MLP neurons of a small language model. Each row is named by its layer, matrix (up: input weights; down: output weights) and neuron, and shows model dimensions 0-159. Each number is 500 + 25 x the weight over its row's rms, rounded and kept within 0 to 999. Numbers have three digits each.
After each neuron's rows, "fires after" lists the tokens most often just before its 100 highest values on Wikipedia text that the model never trained on. A number after a token or word is its count.

L4.up481:483464497493474512530459461523528538503465526492478524525511472469539496496503509491490512467496502489467510463536514481475514496569491477492524480498475463539527466491488506489471533480549487486536481472483498508527555555526513512476500545490515532521487510464458502487498518496489534515468521526484467546478466515482491477485482466489531519542507461497461506493533507480512476513529527515517477527564520463512466472483479521508491481518494485516483456490491494539509513545522499
L4.down481:514501490538513442458526461526467483494532468488467484524476486493523520480455521487506494459491479567521512458513496476471506509505535553489536521479529473481481486479495504473501476509503438545524461469531503491507483476529503501504483469520532512504471487509499494535503530558506440514494521489512495533517470518479485500523495517476511489517514511516489534523504474507512549533515532549507492491510542529473517484497510511478440486507459462522480491510455509509522525513513497
fires after: "\n" 32, "″" 10, " \"" 10, " (" 8, " " 6

L12.up671:493505522496534519493472504519502499502479522494493493544513499499432481544491507506521501474520494486498449504492511458473499529526523475529502459501470510495495478447522515464521470500465509506517500535505526506510457492482473517469534511508472501513483524519488538477455457473518510547487524495506480487526545492461497470482481514486447503525505488541479484526528468475466510483507500471518513520481497527510486550501510531493553466547501571537488479521472461518482472537538522
L12.down671:520537475505467473488526510470521479499483473548500517477504520472512476529520474544497570472497511502498510496509501490505449505493499505485505475549477492520489529506504540552516465499516476501490463455461505513509503518495498522488477497539483533493515499510591530472493478551532544474464524497497572480526526481493534495499467496483508466486485513542492498472502512506486465506521453512475492500466528479519495462508499487515517497492456457506506494461512471534469520495495483
fires after: "\n" 19, "-" 18, " " 11, " a" 7, " and" 6

L11.up304:551525509499485479516513521486504482502502465501478514480475496498505489522534528517496518464498500507491463552484508522505483529473456516472465516513504536527483499476513519507450499521505493478498502529557527475552452478544512450496469541570533497455495477475443533457514507505496524494485440499514504472519456485476463504496525475487506502508521491460458517474462509502516517481484508494514478513516502534542509506489526535481512446476524484509475527486508486466479501516503536
L11.down304:509475513485473558510507513525539512493510525493539527517530503511499502491471519532535495493516522536469518482474480499479498489457507490492506429530493491492501531474507486474486522488491481475509510520537423519487518506531491506470489495502477512483496496496539492461491488538548465548508450493475500530499532489541484527483480506555491506546511528523509516499477524450500473491497453511475501427486470464514506493540541497494537491490522512502476531482503518471455481486465516
fires after: "0" 46, "9" 14, "8" 10, "1" 8, "s" 5

L4.up10:497504509532492472481446489477484506454482477496486536518492486532547443483502538514473481519512518477493478523490488488485499460506491493454530509527508468497516500483527508477525513499491493484545464483512520481550493459492477459488526516495467529540489524547492524503508439489483544492502504542486520551511510513465453479472517560506519491507513505533485460491525531529486505461516477502531508480506491527456473455499518521501468478564523490490476507499515528491531527534494496
L4.down10:507514502468501476436472509499498549527492493505537480477475513507451494492522444531501478505515513438449471509478498492513504499507520536474486504519485524483508494517490500530520526488510506485495470536490445489554480497480523466497525490523524484504504538508488554484490523497479499534479505529529512482552478532516513517510521513456535471494498447501470458487486531465488520518482487498529492455446497509515551520501521511511508519557455526525530494486489469505526468479481506
fires after: " the" 36, "2" 22, " more" 10, " " 5

L6.up273:496459520472488520496457492541485463477485532496499503523569493545507524491515546492495527463493507485492498526482512506530495519518471490532512465499462467488501480550511477549497498449524488495489535489536463474484527497504503519526531483498506495480473522522475479492491479443476483475517497544507541533482512487493522493518488485459509477493525490514520498474468518484513545477545461523532481518476520488481451519489455463506566490547497529520486496483513540509543479502491488
L6.down273:489522484520494510493506447521535509505495513521506472523538520495511507502499528522524497499473488472453520515504491483523518468552480502494497468516497500490442531540489493528517498464504465488503503541555449506481494520517498521495484507472504504435502529533486504475467496470448545500462483464495482482518530513525530492515427511513461519505497501491508496498532545504488476529496488472494493517544510464462540488510510499480503499554450478542478517495531462542494515511466465
fires after: "-" 28, "\n" 28, "|" 8, " " 5, ":" 5

L10.up464:480529489485479540503486506489531537479509507531504504471532493512473528518531504463531491550487473468517506493485508481497456503495512499485530487525526491487503503516458472524517485541508515479452493510499512517491511510501511563465473481532497479500535527482493484499541513489472543472471513467461481481481457477508501525529500498504468513536503465495492518539526491506512494474501498503517423492493523466493494519516486469464499483550491463569572450498487531519520477468534519
L10.down464:526549507512501502490493485478454468505460465531500490513506525499546512517530500516484511460499524479518512512501482464537529466517514494522523550445522483486468528475519484472455519513512511469501455495501454475518475464515527532478529435487475516539458510512487494523474482518535530478505489494526501490533511473474497533481533525523527508515537519496493527452555459524511474473508530490496539504523488485483505496514498542518494504492506502477443476488502449484517487485473537
fires after: "s" 26, "8" 21, "us" 9, " City" 7, "des" 5, " Pro" 4

L10.up46:475510526552519514485498488462505505506490519474501523484487509485490531504541513503514493489493541500485530503537508473493474526501487545517488519457508490498498517482492453552478495513517487480497497502470508504465470509448510486492507580497440511487497441492516533527520495489503478534527480413499494515481510511478458485504495445497486522484476522516484547497523497488506498469500523494482539454506517508473493508496508515502510554537477517534493556556505472540489500470523517
L10.down46:483513497487488499514508472472497549527504483496493480516524481475546552504519510484545508497529498516510516524522512502495546485528503477474511487502482515477525494521503507479498454514502485483439529525480450519508487518511463460487473476489515488501485520504506494474470512493534512510445491524487487455507500458493510456496520535531529442510519518526460459511503544504513565518509477545519460458510508536529496502547479521556516500474506542485492472491515497468510464479493446
fires after: " " 35, "1" 15, "3" 5, "9" 4

L11.up44:490513472473505517488492472499497465499536481497505506477534495476492487467541528487536508476507467490510446508490526508516528475500475532515522466484526521456564495500507511488467496523482506511508512471478481483475536499489548446492483495524531482486510459466499504476474484490521490518513468511455526497485496500450513512470501484499467548494491497487546484459529506494511533507454488495493491572525473522545496520539462497540483494516506486478439496478539514516513528570500520
L11.down44:489474495473459525496486513532511485526487470507509449507559506492512470500499504513503484519490492495497516471525511523514472503489501536492496484464535473520484440490462508503478455516533524502436472519540503495500501467480444487498485487513518515453478511490534501506490490519495444500480546479492471518525545493542497527502483479532506488554483506526530517541497478531487533540550527484534521472476493518497516490498507504548496482472484511532531496514528526465478451477463455
fires after: "1" 19, "2" 16, "0" 15, "9" 13, " " 8, "-" 4

L10.up63:515521493481483522490505465488514482489500553521546486518510471537494477511472533466467497494460468483466501498482461483495497509500520521527501492496508549496507499543476476505500510475498525494527449502546434479511505542491505484499455544477475485503512505492509539521462515464484498488500521484534473511464470518504469471465514488521541490449461421529490512518476463460527509523499477501483534535505519493499494534522500522514487458540505522502526492469498520566487523509505501
L10.down63:529479495498473542462513478511481528472490517491510509521494496511494517518503501519500515513521502539553483473533500456489488514509520524520474492503513466540504455484484490476489482496481511416496545495494545448507516488461520502506517491506551491496544541504525486495521485549451527513464525494513474498529507472514491515507512466481447503473520515469502532562489475504482504524513563486504489458522455504525461481492493524494465494511549478463514501514468511519490462533489497
fires after: " " 46, " |" 16, "\n" 8, "|" 4

L6.up121:540518455508512527492542504496465508506500521468476483546495504516489491478503506511518510506483462534484534512497475506497509491490519508443443501503530510494512483478491485488459576495486492475472532472453473538493543500553474509497486519506494507547551491509505516493521479479526483515432545513489518523518458532490548472470465494496535499475526484543492472528527481496497482480521483519500500533500478457485518479474541469474530499531489467488484480494495469511489502546526494
L6.down121:493516513500489515538502485509487522497495544487507529503519521525512503490506519492507516506498523530463565481474439517505517466541507470491509540499506484489526487523500543508545527457466522517465511435540476459479535485546491495486462460508487510443486512448482509478484462497508501463525517469475512487511510520502517509458509510494488521481485429490512483482482523483483484486488536488456536514537506494559543489511515518527485482518528495480509500506488491546494461504480471
fires after: " " 39, " on" 13, "2" 5, "1" 5, "6" 4, "3" 4

L7.up718:481492487497532536471546503530485516478543487509491482510496546498514490474535492495486516469498473466497528450539495524487503501522528475429512519457472497537514506498522447483480533543562507492486512520445537497498503483525494530479500484499491492495525495506494493494497511530507485517505494520519517484526496497501489490519459453498534502505524474505480489458450526490502520473529500527536519470509433529522511505516528436503522526495467513467515450442510462498491519484503476
L7.down718:502494453473474501488507531471447512524527542478453505496523476487487559492481532491551458476506497526494507516480444530501539500489484480551518509521523491497513487491484491502518541503521492510507523477503475468492543517475506487468469519514498501511491517501503486517522458509487494481501516488518478522445462476464518524485496489506497460495482509488564501478499477498556504481497528424545502496536435512506541473507517499541504525532485481502513463488521527500483531498487539
fires after: "'" 27, "1" 17, "0" 15, " " 11, "-" 6

L7.up631:472483501473490487477499524517482486527493529556499502506490548489489475541520532478502513497488479535501526474480538519486542498510493482531503514490499553461506508492495498460506491476517529465514557526501473513444489515531520464477497524536459468518467528518534469498483497512525503525546499497466516521524486524520501485518488502490487474550464474505507495482542483491505502497575522527438504479490483484491508472474498464467499445501524542534547491485501505544516496498477534
L7.down631:474499488516534500503467479505491522505507479474514475494492508508523522472493495493496518501521476492495539462545530487541486501509484475502510542447459504492496506519521495492496510479512474488490493467516500513537462486488511514481523491513454519504466529495530484502534489484458494479483515495548499496503468515525487440486496494565451546486527508514514465455572485516441506489533475484495548529489497493511499494514510465467512519535519488519525449448526536505519569470515487
fires after: "s" 29, "S" 11, "%" 6, "." 4, " ex" 4, " Time" 4

L11.up559:477451479501496531484536468500463506515544511514493499510469478485525490565544516472506471486489476528516469483543500451501512520518494495473513441546505490496503530462528502476502487575491509503524503493482493503494509527502520474513536542485506486517529496491481506494490491492502442524527489496513457500521486523478491525518519493519460530537511548477501487529525547526492527439442461497506493517539492476517466480530532506510485488533531477496492506497519479496463459525492490
L11.down559:471492460464502482485531526508486488516459502516514453534496464481501515518516540466504517537496551488490532500462499514513496520498504518528490485520510456549505483489511536527487519485499539486456488455546455511519503516526471513462516508506466510526500498502521514552459463529499487510457482504495508473485467532567503479494486492519474523523480535505495510464498484483492457522518491472449487463512472509497493505532498492537482475485514486554456492515544536505486501481531552
fires after: "," 30, ":" 12, "-" 9, " in" 5, " c" 4, "9" 4

L6.up720:474493480495493501452521535481498516466525514510530488523503491504487508553490479505470534501518481519533511470515500519505531501528475491484505472514525551473525463527494459459521509533497496520526492490446499503514574514512525497501506470487475518523508507494494486477467479534451505470532469487525466554523495509509452496485520501527452526511495475508482517451500493473495521471529506520510488458483471483538452501480467501485505454534527512555504464469542490519493453508514527
L6.down720:472472502469505484503477465458522489492497491506505479491484527455486533496486511502442476495517517480531491474560469499522477483475493496490477492507491543533543494512572476517535520526525487537490485514535530541514488476487523531459474488533519491490498466486510513517482482543526480480500498462503497528464487549482490459498470481500508522472514527530528461495517538542496478496493502502514547534529464487470461472505496486524506478466474504484518504474511526509496560448541494
fires after: " (" 19, "s" 13, " " 13, "-" 7, "S" 6, "'" 5

L7.up194:475507541520485488540487502488495500458479523484477489471504503484504510549463497509533487462453509478491492523509523532477543514553493522466504519553470469500519544534491500480487462500480473517499499525542504540460471541537510485484503517509497484499515506458464507507491489522513463498502509495504482469507500474483502527484506516506501502536517502466552469517522497500490502543485509529504470503521500513477466502540446567510499440488545494529512491448506481500461524454488548
L7.down194:485528471530537503521527494474454497511494499461523486514511504442485521516481512532533480492466476511505423466524483497446506549449558524514552536502500468485498504500503466510520499492523463497487509494465537453503491501517486502518488528485519500486442520490535520486478471481497473493500489546513481483484474492498508532487521484463502484500434520514498546488477484485532504519502505467528514530516471519473523494532518496518495486527545518480520468473517531480531522521482525
fires after: " " 33, " (" 14, "-" 13, "\n" 10

L10.up342:477450534528544491503522500474495491451465520508543450495503477542515526510486534489504478514527508484541501485481458509485550499472496476522494503519490517481510526492480515489523478515475497509492532516457484489487533488510495488529498492525478500504518523507471492540454512510472493505531483499439504527520506523474484556480510484476477532523471517530521521539535485519516515465506506461468521507472501496495493466496548442524535487556501558515541468491509485484445503507483534
L10.down342:495472457511498460528500463517496519458511518520474477512473494479515524481476494478493537488506494479489492492494511507559485513539480515477481482466528475521506487527504482471508513462471483511474528505526515505501486537528496502481518492501456517496479503523493493510585465517473522479515526527552458485507516441497508479535534527528523474520522496480525523524502486459519522487503515451495499498504524583524503533477500525479516495480517518513436500501501527458497519462468454
fires after: "s" 23, "S" 14, "–" 7, " K" 6, " S" 4, "P" 4

L9.up501:532519492509410482480474508474493476473474515520517477485516522538520444523505477514521493473502496464482503559500490479502503510480459463556494512501496513522482543482485486534462520490529512498495497490510489498498478503505545504497483525487476488515563493484484466519499529564472521507476500501487483534470470483491495523508529523458477513474530479497517516522528580489496537483492479470460547518503497462508480449525507496492497495513536478480515527482492512491517522529532522
L9.down501:487492534486487481437514456496497512512551468513463526527530485488486516513547499496469474570486507492465534480497498521445484492480512556521492456466532506517510507532521492476499486513500547491472482469485502503535514484520526478471535517507470453480458547533471525506524510521515533497517485484493524493513462464529484509515448488469492446482473478499510523512493465470505448526516489517514478512510538531514527502504492456489507538472505503507487524491490523517515505509477532
fires after: " " 45, "s" 14, "1" 14, " \"" 4

L4.up145:499512501470470504510509473516472521474494468480514477472505519494464457499468477500509515535498526500441474490551520471506481501553516515525459535536444525515487495483486506475474502499545498522476488543469492506535475485523544472487497512518503500527546490489511516473516554519525510496543497555473479523512505463473487471520500516460516517518506470466488448490520506476513474557511475486531490461505469511523498522524487519507470470471509513462517515472503462518525512500551477
L4.down145:507497550531533493536541503461550533461502509484500493538546509531515484505531515519468520516551508501494502486429521473487502511500506485474551484526521486482489490486495478465480477459462467523490514485490479539538503488483485492513484517533544496452481512538490481558484473469483524500479460471520516460507524522527513523492495493538541449485490562483488544499476501484472481508479494519475509532479482501450501525509494504487486475507485501500530462505498474531503493489487480
fires after: " the" 47, " The" 8, "The" 5, "s" 4

L9.up584:510516458484502479506478456475493519495502533496478469469520489495479501517499539546520496476503500497493533524506507475461526534539537515457504522524485517453522476465507510486523543538499493532541489519509502535529487535499530479457542481530540488487507493484456567513483505486488518521467467523495517496506444499432488534533512480501487505483530485494503513486476528498508461498487505494488483459527513532498479477520497464500493467476503521537454498443476494459514547497479502
L9.down584:488478509515517546515501497522496473537512516515494497523509468532469508497509519495529490508485506473510471447501494505436437501521486463499485549508533479483482503502512476521513495504532517499513523482485482496475526488508497513525501471495501448484531450479511545520474515514505498529491455467500501483505530485545464491497510549536486500521493498479513483497519511510462469557516483445480516551482549536528517527474497547531469542465466503470512494523517508461467477503452476
fires after: "0" 56, "9" 11, " billion" 5, " the" 4

L6.up286:497540513462527535485510503499497504486497497501520457460468523511535479518512516496458542508497522503532488541482470516472472506478510479500521472481522523481552465495497506489483519486486498505514513517497518456460525541472497474490473472517509528497484524499479502499472509511431481515487530484488492525515538487534457501470551471480536495469545461484476483472494491482480434514455488494532523527473520497491542517517511516483504449524529489505481510464501456460516498477495567
L6.down286:478467484503517509483528549528515471481496526521484561490474487531477465517542505466521513490472453535498506463472509508486466467493558442500449519505521495477504479481483524499514477523515485483509514466554545480527492490506486543484526468533472514413476485483489474534536554479535518523468468504487520488502507514516483488508506521480497516511511516534490506509504486501513495525514519488472484480509560461476484504484512521505532511514502514528461520531496468474509491523486483
fires after: " Na" 19, "°" 12, " Sa" 6, " Be" 6, " was" 5, "^{" 5

L6.up555:538501467497527496533486484480537524504544520485535511516492467498477531499479520501469530541522494485451508494527497470468501534549493510513525508492493508466535534529460485540419504477494471548507503493491479522509516562503504480437493463520479509478509513498489494502507483482485474475485468509515465532513465460497521522531521497529485513535513530513449519505480465475490487522549532499469490513518475526477483501493519479498520470532511546520493528511469470482515475477475472
L6.down555:481475568519539508494481539503504511521475516490502519453511500532503550519533531495484493513504505520535514541459479494470504504500515514494523516502522502497501451494544539531467493514537492447462465493519519514519488458506503500500484489476464532484485513497492524459473507466483507529488434460533532485513498516506518476520521522477483535486498462447488484497556511512486492528499500498485495498520482545473510458501528517465445482476500504536478477491438527480463493507525512
fires after: "1" 43, "," 9, "9" 8, " " 7, "4" 6

L7.up558:494524482526510515468507506516473511510477503474520508460519512489529478502511513526510490468511532514510515512504522541535489495500501526475558534489475477547484497491479510498497461515542542521511529470487498486479479495559525476495432513478499513510489525485505457495482501501490476497568511487519495513508552461503498500486489477470515519491537448473498477433518504590524514448488512481507496515532500506501477499510518445492452507539480528492520478467533485483527492499508482
L7.down558:521466471487523502481492511472535474513511508504515543544531511495489502501500478430536512496525511516544474488551460512522517462508536514489483495535516499498507496546495481484504503497470499464487515487500486477491512525492516520488542493497462496459462494530460493545520504500470520529494459509494516488489472529492494504503440513505468455535495513553504496563489495464525485519511513480494500513466463497510479499503493521453544479509540428483483567513499492506466520471487487
fires after: "." 22, " Be" 10, " Ca" 7, " Go" 5, " Do" 5, " Sa" 4

L9.up195:441497501546545526490483526473533463557533499557506495489502540502480500476509441490518469527494547479529521479500492504504483506504506519483518523500516490538529493436500519471521496522535529490485476484456504504505509432495539486483473510495513528537539542486476471500486505529506512535525497526472498480514441458459525541510486489503468470501495497529504482521479489518542499479504520502504501473479513489490483494512506539486469517532461471510509467528517492498485472499484542
L9.down195:544520532510505474501498511469488505458531490537551527495523506507480526513527510501524505475503538479470492519507440531489486485517500477480515478454515489504489523529510445547500472525517501467444509492515470459505492486543461489473528548542505486510532450455520555498484493461524503495482498515480464482484464490523459504530485531490486480485494531560483529497510501442502493508486488514501503505515449500488491529489491477494514484505507501513495525499557487567504505509490488
fires after: "1" 34, "8" 13, "de" 11, "s" 10, "'" 5, "-" 4

L11.up480:526503496498478472505506458508533462488499534491522513541516525513502502494448505512441482553478504466519467485471491498494537522487473506493470499549555469504506493509525445474524541517459477491488497525511514492517508528508556523489476504510516486533502444499482459496587464548482507499517478494498462523538465485498469509496494457514525517510546484496485507487506523472495481494537488493487477508552505497505481458519494524509501508505524486506477508484537507506493488503551543
L11.down480:497502537503521495438537503502531513489524480533450473543510471506550441484553470502507516483516486489531491517500479491485474489512508505535520512530476515532494500493511504484495528516537456459483474513489508496545501496494544513486526506560535509507506537492491443495488521489511500490461514503504506500522478507512504502448474530451509493467526526537458505500428490485485477494533504488484502484453525497494526498537458505510520513493483536470515453482490492521458501486487546
fires after: "1" 32, " " 16, "0" 14, "9" 12, "8" 5

L10.up353:482548473484476512529442518542504466523460484492537501479483549494506493464484509499492479500507511494492489525493521463496554463482450550490517488502511474520495502467518496496499513440466483496472474545542489489484555472511478487505475513506479557506532503522516460520515517524509503502489488507488509512494443499517490521514508500509548533515463487541475478494487535520510497467465524469495537473471511442517478482502480477513481537482553530520487497502490459499501492492548481
L10.down353:514460500470475492513551461483545497471526509474471546528459537500539506510538493525523495483508503518471507535472492508522461489468488483518466466486539527512497517528506502502457481509485470491506460497477512506531489513471451505493449546531538528461513501487504489544552478457480479482478509464534529478479490496476496506555485524499512470499478516498522499556482548513511496525485482480521461532487477526513482512534495476503558480475500512508500488463508510514483515538494498
fires after: " " 48, "s" 6, " a" 4

L7.up376:507515473501505522490492484475535497480551518466493459532490544465471530540502451479519475496527497506518505513543496498519506480475479471448488496516512526504531501492509512527558477508500482538438545495495564491466518534484469533547452541462531489506461501499481527484477498452493496502486527503490506455540521506505516486516495503509487481484535496538478496518484499541510491450507476519521447506516463502494504483453514494488533479489498542497518492525529525502490486485473521
L7.down376:469502477466518525462518498533519482539540514475506441509478533493495538509500491508479499561486510468474505467521504480458468505521523492473560501500482485524498517491500467521514516538500488498478551512508473498462555509504553543503471458485480477524475492527502564494546473498484517521481512466493552494473522484531515523492498469472500488489493495506495484519529459522494477474539503471502491495520499459521537487502520496484522495495515501500451545498499433492517479474523494
fires after: " was" 20, "," 16, "9" 7, " is" 5, " moved" 4, " and" 4

L11.up279:498561470501505487513479479464534489509474560467523519503480490504519527523520553489527510516469487496507471502539484504467511525460481514492527500504546485467499461439547426479488552495519502509497499521497523493466504519528462469524491466479472489467472500484480506522473466485482499487493477499532482530540514499496483502482498499529490480510507526540506477484498482508513512511505488526520493501515479538473474516508492509497506451552513563545521446517473529493524500531513465
L11.down279:512509540538477493513515454506487505465483487522444502489517507477461473534518466522478522446520536500466469483535506530525524504522500495467503498484473479548482472509547525496468459469509505487527526507487479539483494516515472468504493514512503475503542503490499547498478539487518525478510579505490544483472508492493502441494493531504517489475505482515466476477504472539473501531524491492510518522500443488528509497538511472536453463470510531526507498548472498489479498503517484
fires after: "0" 16, "2" 13, " " 13, " a" 9, "4" 9, "3" 7

L6.up406:479466492531517461541474452497440546497487484525482502506525522539465483516523510457526543507532506514519507467508468509475535486576468513491516510460493496474442486541475476468506489512517507524517472513502505479495492493521542506482502465481480502498510512482516512506484490530490506533504519523515494509493517508474469480465468530482552443533518445515476516544482497498485495514504481527544491531490545478532527481484520506500488474475554498500520509480508482481514521540515530
L6.down406:454517542490491464525509549508478489495496536456486495495502514477522517499516480500478503470496484501504453509501552510484467495519536514569513524517491473506518493524524543512456516486498471485486518436492515514465477458509504543519534494496554490445488495489514529477520516565474494551493506494478504500498537505547515515508463507461509466538500561551501501487455488509486524516488485483450499512494513480486498494509469509554469501487488494498496487508475495494493463468510504
fires after: " the" 24, "\n" 18, " " 11, " a" 8, " of" 7, " (" 5

L6.up52:512472509475522484491518524503451475502492486519492530523477480535502468480521542526517468507542508509472473489513524508524525513510480505548464469473500500464487459498495503494531483518505493499489546482486500441491522494472539530485508519495482570490477545478505539489497521502511498479513492534465440500506512469463445526481539495517478460491485531492478496513498528539521518480496491466536487453509476510515520505486499503500544488527506512503499537540578460517455496528507505
L6.down52:433533514493523502490531503500517486495528462549484504491485520488456499498497544503476479502455539454524500490546499522561462493516466492489503498525544495535530538478534537521473501515517526504534451522543485479500497498452546526461522518513491483497504480474540524501461467497526522478531518515544499469516472533464542505504488532528496518518470481477474474501474528492490524506485499499474491479498477491481531503478488532497460501472463449496508486494531504497503490472471492
fires after: "–" 15, "-" 14, " the" 13, " due" 6, " indicate" 4

L4.up420:492439481509582496481521494491495490453506510525500514451459505533493540508483484466480502497490498477498522483499512473494538518546488496504508496516510485503492555495501518511490556482536463490511492508503477471467557467525524517471479505478456506522500516465500534510472492495506522485478482511468495502508486538532471504487508502473511508515534504496450519509530508506456484520515540503505476485498490542531476460451478554489477483536553473498561509483516455514512527504514501
L4.down420:507430479545497461499498493536496533495521490477518452510523500472507476472497462506499528562504505521493528503499477498502532478536555537512508544503502491469499462504490542480495471437543487491506489491514469482529512540528482505464488505455516511481518469450515529521502542486542490487480504473503514530513496506487535474527467481482499480510534529480476504466550481509492548502520504515505501509507477484466450492498518522499473511471473480505521486478457485551491545501515497
fires after: " " 43, "\n" 31, "-" 5, "===" 5, " the" 4

L9.up227:490508479547478511503489481478550502478474542523455522511517458525530477505489518527506492473469462496463490513484471495515547513506478508552540519489530485526519490510538489470519501530490537449449466511512500524466452482498507483494462490519481477489562539477538490534525532508457476523457513526503490488547481489528500500502491538521480478470525473496428492485511526510521511477508544496495490504481500498494525495469511508500485512502504517481503554482463469513520483537492520
L9.down227:492549516463522492519490461490509532559495475483484495487469497491505480470518515501534477497486462505510546552468491538478534453506483474458517518478526477499492529501458507473528449517528460490469489508512523464476522539505484546487511485504516478534529549478513497517479508511516497458529495524505526519479500502486499471462532501499443472534447487540533503471473493515503462524549494515516493531528484526493506506522500476480499473496488483513532524523495446516541489487518482
fires after: " " 30, "0" 16, "1" 14, "9" 12, "8" 8, "5" 6

L7.up615:502492495520514512492462462482517481482522529518474510477510565511514505508509494464497434512507495499504525572482517519540510496516486489517483509463564536475462483468464512494480519481515496466510487513505509479492518483488484512479498489497497469519528523469480466534516460526453493447534494477541516503513478543511489554484514524482460556459486479537504476488493494507501508503541473500544496539462443474515478482535503516463515517514504501516500502456544497517515507508515501
L7.down615:527506520474495486492481472486541486503512488499500515465513468488458525488476490520480493542509517530487527483499519552478491552493456503486549497502463495533466545498560493522428479535539455473472500524462509480543528478504464496506468524482504510523475484482478478529519518540477549452511510501517496502483485519451512536498505518469457528506490529509488470505513512504496480508507520469476467474509479537505489467482528460522520500483524472501492538490507520525454487494537516
fires after: "1" 26, "2" 17, " " 16, "s" 7, " St" 6, " as" 6

L10.up240:492469458483487532499495515509475504510484542523525506481443499526483516511514503482502485479474498486475492557574534490495499509488501518468487509535478541467527520483530549463478467547518509496526487513504485485494495461482559468528550464495496468521565479510491519492519503465496509525496529512526463483456464509492530530504459478533492510495447471490479505491486501487468503486477496515510507523556492538518490510481505477520536467557507524483487459480504496508495516522500513
L10.down240:502523493500468493505492491524514489464525478507523497492477450486515463515479499482542516511488532516510548441507496490528438542524523489517528502486504478445483514543474505545495509504508508484501448505478513514492495492517512509498480490491473491457478468480512509538498460543515476424522518512500512496469495491510480481476491501486508533519530527479509510542505450452542502533500515491510492460446489488487500462500466546482491488493507473543541561519483510518519487534515533
fires after: "1" 20, "0" 19, "9" 13, " " 8, " a" 8, "-" 4

L9.up236:504505505485498510457483511479502496460501498538542517544507562490506498496549491532512525492486483480464484490524485507492506502501512538510493481480518525507502514490524493516468510520478514463518477541509480512467480480542487500494543481521513461512500523538491450534502523477484520546488463431479506504472459487531483490469474461550462479487450520520519499467486508462553511460533491510463493486491461492501527527493445467499487508483519495495530504468511504538552503477513532
L9.down236:564511478466491543466483505495481506500491491496486500470533523543495501438482524476491533470507464487508513484519510514475520493516489502517511492556506530487519498482485474541510463525514523462490513471509547516511494508485544480459486542485557506472480492482520497451487531494482468522511495502496501525492496489466444481494496535459467493484496500466511442497498477497496504536525472496515534478481524527525479502484488454535516528531523488489453507502532483485551502517566473
fires after: "s" 36, " Pres" 10, " gr" 8, " ex" 5, " Sal" 5

L6.up438:479491457471550499497452497507509518483514505492498505477519511534482494498493532484522525524497477474504529545524507477489502478505491468452503503490450530490521533482511499499498508492505506513484549497494508513476502518543509507503491518486476514584524559479489526491515467538531522480445477523486507480476520502483489483487488459451470506468520538508488470491452495513524511487534463495469482550454470477525511485499516504536521488488496492510555492453506533468517508483529433
L6.down438:478533511496491493502509493488553528496517490503486446491528507471526498485503480509510498516497526483520498508483531508494507462497491533442537516557497485462493495435466474517490536448499479505468517478517461460499501536484503518483479534486510523470488527516481497502474471544525493496486451489476492521470499532485559500507487500476494453481447515577514496503465480490477491495489528516497514571502518482509512550472521508507484528551471499510531499512517470518513512488472522
fires after: "," 33, " and" 10, " was" 10, " the" 5, "s" 4, ")," 4

L9.up497:475520555559489483469489483504516488483500499600514493493524557520513503515499518485523492519502511483482505500497503514478508500473483516519522512502520505500514500504495531494465513505480526512482501509520491472552495457502510489513477499498452518521524509492527509514504528510486532506474474497469493474486469506526467455492478454525542472489499504511560514469529484445488486503460529496474459459509469501477525512520506490478548466522505466499562433524549501504504510465504485
L9.down497:499522523507495477510504536471502498518461484516507487476496470496480568494535511507490488438489482514486577505489501509515494462484470466511536480459473476480521527487516520534502496533504534490519493527515497508454481512508509475479520467571508506486512512498509456493494498506518483500497485480495492450465535471482502522455498474482540449517520507524467511504504508481493477498540553502493558498486538486499460486494511540519485489554486526500537495522528452446511477521500498
fires after: "s" 25, "8" 16, "---|---|---|---|" 11, " " 9

L9.up521:475491563499513529523474497472493472519517550490540504498491504506462519493486490486504464480477479470497521511476496498499516482472520505503524478526506466489515480486479515486469504488476522477476506491496451450495492510494466498481514485488507508520519472494470464549486513519503496497559509492475518498528495499478485470490445461497494549505540489525530472510509496510495503537533507547537503558498556494469451534536477521533580497523515477554479526486546522517511506534491492
L9.down521:522495499470447516513476487527547536530545471499532473522489497527521501551477483474438465515532507484519485455520534549504500501506510483514501463476490487485479525502532501487521488522482495486477539483503531520498503508505433511511497517460503472487495458506488520463537527475476545509536535521493522504517525472544487508476499513518521529521494448482462515508529502514477470474483540504514485466456484553492468497502480509504535480517459475504497478505524494519453487507467533
fires after: "-" 24, " un" 14, " con" 13, "\n" 12, " re" 7, " dis" 4

L6.up728:495508447515557550479505525475448524515498482495498537514503461470462478507478505528521498528505469493469556515575495519494507466530559500491496473501480511486494524463459467503517522519468542455488498577467491494513520464477465504511511497526537509519493478452509514512475518469512523492524473502512502502482531473494485494511500480458508527504486474481480512475486501536496532524532468455520505535484496524498518481508494504466492488498495508498493458553513517511527497526525495
L6.down728:511472512509459495474480461503482495488501516514468499524552536507459490465531521472491511525522560495535513489442457531487449501491504534506515508494526500481483465513487470467499481473511485509467484508529463530547514494526517478507533531564497548463516517482501523500464463506512497516508492526507514490471454507483527519488507509544458502536498536451514461505503507447516508501475536480492498516495550510484483511471504500532448522486492481502511527531514455492508521494506527
fires after: "\n" 36, " the" 14, "s" 5, " this" 4, " for" 4